Weights of a small transformer language model: LayerNorm before each block, no position embeddings.
MLP neurons of a small language model. Each row is named by its layer, matrix (up: input weights) and neuron, and shows model dimensions 16-111. Each number is 500 + 50 x the weight over its row's rms, rounded and kept within 0 to 999. Numbers have three digits each.
After each neuron's rows, "fires on" lists the tokens most often at its 100 highest values on Wikipedia text that the model never trained on; "fires after" lists the tokens most often just before its 100 highest values on Wikipedia text that the model never trained on. A number after a token or word is its count.

L5.up734:524430528540531510524553522485482477538508539519527555502473472513527497567541495459511452477543398408554520440510587574476526407538537511518575463510463494420522558464482504488452442483453480541444579448358558563525524494484400351534515486460431471496484458462500488491603557488490483414
fires on: " " 25, "2" 16, " These" 9, "3" 9, "so" 6
fires after: " " 28, "." 9, " October" 5, " May" 4, " the" 4, "|" 4

L7.up636:421541487462527461506541521563522455444484414498539505496568508420504511498545463571614548491531492602525503480559486504575505484419458503431535543487477478545480559527515510523521400554556498420573459571522484579511497566399543467473552405534538428522457466510407439462479445526453619540
fires on: " " 77, " John" 8, " Mount" 4
fires after: " |" 64, "-" 6, "," 5

L5.up321:496517421455547424477496519434492444422452585552449591458532472438454446492570380417525497495595595487570432489539488470458412428482529537479457554598437471486538490513483496507514570536526510452496481568391460498524483481532453431494545425555637521546519554572529536463484521505498400446
fires on: " of" 39, " is" 32, " was" 10, "-" 4
fires after: " one" 31, ")" 27, ")," 4

L3.up1501:466479463507460568517491481468438441428522565477494477405474425558471501528554461485474405556602375573506374486557435472494527598578440455516442402440572537514534585548489530520497427441507595480504468497425615493499486525529496506503491541508496566484583459502559439513460492499591464460
fires on: " first" 31, " opening" 6, " \"" 6, " last" 5, " early" 4, " great" 4
fires after: " the" 82, "The" 4

L3.up1528:537504442431412548519525485445489494491546479491450546451493414512427531547536513565482457461524497463517506597546488530418550575458470455446489396547489586473535518649515539438456496459473474514460533602518508493532496481419533540527386514607444472557450610536476467523424489523512546439
fires on: "9" 16, "6" 16, "5" 10, "1" 9, "7" 6, "4" 6
fires after: "202" 29, "201" 17, "at" 7, "200" 7, "th" 5, "184" 5

L5.up961:556433582440532495507425524499499461497490544529397517518509481551460465465530433548496534452477566493464444498558526519511524511475502478491518507506466476455511545542514508512464445433385496477552530546534363560588497545441548404457535467410519577453536429494412578449539459499555484494
fires on: " " 60, "ation" 10, " the" 5
fires after: "," 37, " in" 13, " |" 7, " the" 5, " oper" 4

L3.up1214:487545492515417468554563489499424539571499458507466558538529453454564599417551517510572496456526566469565526585500578533477550509512432478567518470452417568474510472480425633490531537463470555437479556464509581473588460499487515518470572490484461541481464519514526515486524517542500538398
fires on: " " 66, "14" 4
fires after: " " 33, " December" 18, " March" 12, " November" 9, " September" 7, " May" 7

L8.up1280:599477690448462490498480543444522497552527534451447364503560494510515422475543517477492464498483501564499557540519578419476508457582507518492533517452527401422538533439597491580437439486494546529568457467449437487579445498462485472563483476493463481446414468539545499630531588459495431552
fires on: " " 100
fires after: " |" 54, ";" 18, " of" 7, ":" 4

L7.up328:531548447468500556542475494452504432529427510500514481473516506438483457530517526526483460476629521452465423445612561423416463512452527544573504551496476498513468483477506559508474539460459493423540459573496504529462549483443474514558594493529467509521464505465581570561579502509530574485
fires on: " " 55, " –" 18, " —" 8
fires after: " |" 62, "-" 8

L8.up322:470535539599445524609366478489490428481465548463479468503562515442512457448522568482456499448545384414533514450468478529419471514494414629535431523569534524527457487568587477537429490407508511493534547403459485605463443458445489464538537479483469520531566447520522413519502513488476496589
fires on: " " 73, " −" 9, " whe" 4
fires after: " |" 57, ";" 7, "," 5

L3.up1353:446507490433503469426510477595497451425499503543452533511567472517494526487523482433474496431488545511587417498501473482542468376514479473509480505515490453565558528516451503504460589443509506429485461491496549567492499461458435594481504551433590486484487433639445462553485535562470559584
fires on: " of" 52, "z" 8, "-" 5, " al" 4, "os" 4
fires after: " one" 29, " U" 7, "C" 5, " some" 5, "V" 4

L8.up1418:426521597491385513567529481430503480550506493503530478450500488432534414444493586485460433463513574501534494504533493501553438495509566532557453519497451449460522428437613479477497502490468468503530510504517483557565542525449537536496486573505428455569412487528468494509519477519456501492
fires on: " " 69, " cons" 9, "," 7
fires after: " |" 38, ":" 8, " to" 5

L7.up1041:480570492459527459516520556503480481439493374569552594477490570528516489455408542354582523498469443561524399582566493448519478541579474557489461494463625533502492481536553449522426430460540442519520520537481444504513483475482481462494526494434499619469481564489438466446566443552543525549
fires on: " " 44, " number" 5, " $" 4
fires after: " |" 54, " F" 8

L3.up424:508490486455545400474538458482455497553452514456509524463569472534510515517483514587414562487401484485431473434538529465528534450515606476516458621473372551537584448359471508525487506461450456515457615563507534528585506473487589458451532525437574485455594549573518513505446553472508541442
fires on: " " 30, "1" 13, "0" 11, ")" 11, "." 6, " |" 6
fires after: " " 28, " |" 27, "s" 5, "14" 4, "f" 4

L3.up294:597493581565458495507518491518522532583562440455508464494458439457478525516543534475587543498492529465506455543527505495548517434519523479568482530532557470471403469535443515497527452563497440502410578488362578515446465398419534527517522632486494575477515443573460597503495474460504492576
fires on: "-" 68, "ra" 9, "ep" 4
fires after: "\n" 54, ")\n" 9, ";\n" 5, " cont" 4, " st" 4, " inf" 4

L5.up74:525523449472503515564513532480491412566537477490492535572508518457555539553492461539563655478554511444502511555459490474435507536547527508597556521479496475441528460460467440569441486491505376480474533557437390514454420512545461519474401476526477525459557547552492422535516524332446350438
fires on: " " 23, " his" 22, " her" 10, "'s" 9, "." 6, " its" 5
fires after: " of" 12, " to" 12, "|" 10, "-" 10, " and" 6, " for" 4

L3.up1218:488523538554442581434586491516498462507492496573419462432522512488469482502527514452541482413514603527521454477524471537573451388503469487513562484496421492572535462488461500488524510548388378464618410467561481478512562481490485473568482501482528525562543464500555404479472509465515537505
fires on: "-" 51, " |" 24, "." 7, ":" 5, ";" 4
fires after: "\n" 45, ";" 9, ")\n" 6

L5.up749:511446452471516538473443507474597517464498487623475558413401469389557448502410560501464478459533441467519435485537452475482500533537479556448497484532448433496446494495502456507567479511444491452533506556571432521522616541434486490508547470393543522498475446499587423371529478565589459544
fires on: "0" 18, "8" 14, "2" 13, "9" 13, "5" 12, "3" 9
fires after: " " 39, "," 24, "." 22, " ." 7

L7.up1337:475525547530546507384476501543599559508496417550456516471413413468451445539478437526575494547489408469519446446512462478552481528477527553488542478492458554570492474548526493519455421472563461560554466494509524560490556571419542498529448483571463527526413509502506564570477511545425506507
fires on: " " 66, " |" 6, "–" 5
fires after: " |" 60, ";" 5

L7.up127:458561566502531406418496522503587511575469508564627509471453478492509554480460476606500464497471476453552453463489473518431375539468536501512568486466543485534500526396544610446559553527542597453585492475506489505488533561506422516494526565536504561525564470583429539460494420586412503553
fires on: " " 84
fires after: " |" 62, ";" 16

L5.up53:506618621559517529518476458527553466519420516420550451466453496471519497488439505565527529535540416593487510520525481474432551445463561423500586580557490512538557507607526440445493522545523431476524563551555432489485589542548497470476492490466568455482511438552546479633411443489524414476
fires on: " " 46, " |" 18, " (" 6
fires after: " |" 24, "SA" 11, " -" 8, "S" 5, " and" 5, " is" 5

L3.up689:556450451428390489505586503536434573454516525490582471451497458470469475508514400521586433538553470545470449445545520460518553436535460493531523540492528549467536451497473472490534518454426479492556490522496511496474492443578522606480466536631597497496540455428458499559451480515470460545
fires on: " are" 17, " is" 16, " was" 13, " and" 13, " were" 7, " over" 4
fires after: " and" 24, " who" 11, "–" 5, " he" 5, " He" 5

L7.up151:458460469449513443661531552445494538497566434533433479503484450534536492530448484549502600508557509496531502463506487455416493479509515506469469536481430470487537410555514516484585369459542535574535449535458505552549467527481563563470532322497545481550537552506455522444426567509454534447
fires on: " " 59, "." 17
fires after: " |" 49, "21" 4

L3.up274:552534452483489452438522466532556513431582510558522520509477532407544541558520526638420555509550502449451469532499492527545479525503437353410460435505418461471527514530518506453626491567578471522575438456477495547550551507493519486597431429574580571497496515558442476460487473448596490568
fires on: "7" 26, "6" 17, "8" 13, "ac" 6
fires after: " " 37, "-" 12, " s" 6, "," 5, " ins" 4

L8.up338:451517549484533475418594497399526643479567458446511493563509506508522518555532508505578578568467540530578454475579522482444562497507442463429485520487548584541539559380568597504461492461533490501498543568485435575542502460514486535496447478524446395575390436468476560543525461527525462536
fires on: " " 68, "," 10, "ill" 5, " cl" 4
fires after: " |" 51, ";" 8, ":" 7, "2" 5

L5.up979:459434492532430529504606413483489476424572418494481529459475514547534496546575444447466512431576427445489516456464444484504530418457606477536499576466453476581463475535548439398419466473557536380521518521505473512503477474497483481559558559447491472555594529515513419522577547444535526590
fires on: "1" 38, " Mon" 13, " second" 7, " main" 7
fires after: " " 38, " the" 25

L3.up42:521497515579520479483543395567534516453497492471491436444448474506461447483478588508448489523521566508536528551508589416454459542489529532444566483511491587487538367554523516444471613452514494460576546465530523397485475500419557484555464465480496495481536494420491485531489536452525467546
fires on: "9" 17, "8" 12, "202" 12, "199" 8, "7" 5
fires after: " " 26, "13" 10, "16" 5, "9" 4, "7" 4, ":" 4

L7.up513:578454449553480492543452513492512538496557488518469517528590561454503478531400455475490466490576482469526546404581416521503559507559398525499520467507432507455508470500448549570462526442540549574484505474467502528521550546476525492433548466563597437468493549435449510575475549555438475376
fires on: "6" 19, "30" 10, "5" 9, "2" 7, "4" 6, " V" 5
fires after: " " 51, "–" 19

L5.up1248:533463572585492558499557514513584529515506416563582537486522494511534470475457534537471630503545511577528513456566522476454551494575422443479485543489503451418414441509535505506470531593502422525442510426488418404573593576536549430532493525477560447481522577495530477500457473425493524516
fires on: " the" 77, ":" 4
fires after: " in" 40, " to" 7, " into" 6, " through" 4, " Label" 4

L5.up1063:501541467492575442566505556495496516502528515485453428502498414445468417505606518519524594469545467496482534485464508437460588475522468510528536456454519483513516513573458540460560519412485446547498498457486554486494473524485444513483535514433626503562459427525461460451454416552493541515
fires on: " of" 29, " \"" 21, " the" 14, " =\n\n" 10, " “" 5
fires after: " one" 27, " is" 9, " as" 5, " a" 5, " was" 5, " the" 4

L8.up357:584468512500442555574452533483445542437408504501492503502463541490504486553409461489504550483426471492470459400511449438468560525424407472522407448576513552509442580553521531518465479431542488532505595551425509441477584526497503513540528520592390498451553422548565552493541466489563515483
fires on: " " 68, " k" 5, " +" 5, " Cro" 5
fires after: " |" 71, ":" 4

L3.up998:541538530446467421404561421473609450458528483455465594476510424452498501465556500430549470399564502564479520521509570520385470481598550528503518493450492517440528456501563490516495561511437407529486523462520581531487600509486639507408478547535479515495471425536514579516489441513490457453
fires on: "|" 51, "-" 41, "=" 4
fires after: " |\n" 51, ")\n" 21, "\n" 14

L3.up354:565428456490545524570506587447609430486549542490494459497525490478521552517476505548539568522512447415496543525525485471486537534463478371511470501468461475431579522451515436568440530463488444464446572586489462373479570548497428541532465541504512508409511590506476499480498495493478492513
fires on: "6" 24, "im" 12, "4" 8, "0" 7, "2" 7
fires after: "198" 30, "199" 6, "196" 6, "pl" 4, "0" 4, "191" 4

L3.up769:521523551546536434508445528486533527483479477491495488418595458568478528521525475521544402525491501535425536373554530500504482445571428462433437443455486518495548498492540473496572552543561472587479452494532448423498503581591460518577435401444450401499406604461552493460493578476511406449
fires on: "===" 44, "=" 19, "l" 6, "V" 5
fires after: " |\n\n" 21, "\n\n" 20, ".\n\n" 18, "B" 11, ")\n\n" 6, " \"" 4

L5.up253:516500493436517381555492479493572460446438501487493442509526536502452459447517530531457562475439456475532467609555535443420432549472565475439497497539485526558552613520471548473500366433424548458478489499415522506504572458458468522499474540669502498547493490452456505555630539404425500536
fires on: "199" 30, "202" 22, "ia" 5, "201" 5
fires after: " " 56, "," 5, " (" 4

L3.up191:420524443486468547466503584434483504521545456481543492561410504583488479462527524564545490485523496454417515500494502494496458566507408493581449465479526492556582529557569529495515426514496541535467450472516554399540484480463450460473492502515506508487580498484474471539491549427473523515
fires on: " first" 25, "rom" 8, " round" 6, " last" 6, "un" 6
fires after: " the" 33, " Ch" 9, " T" 9, " first" 7, "th" 5, " ch" 4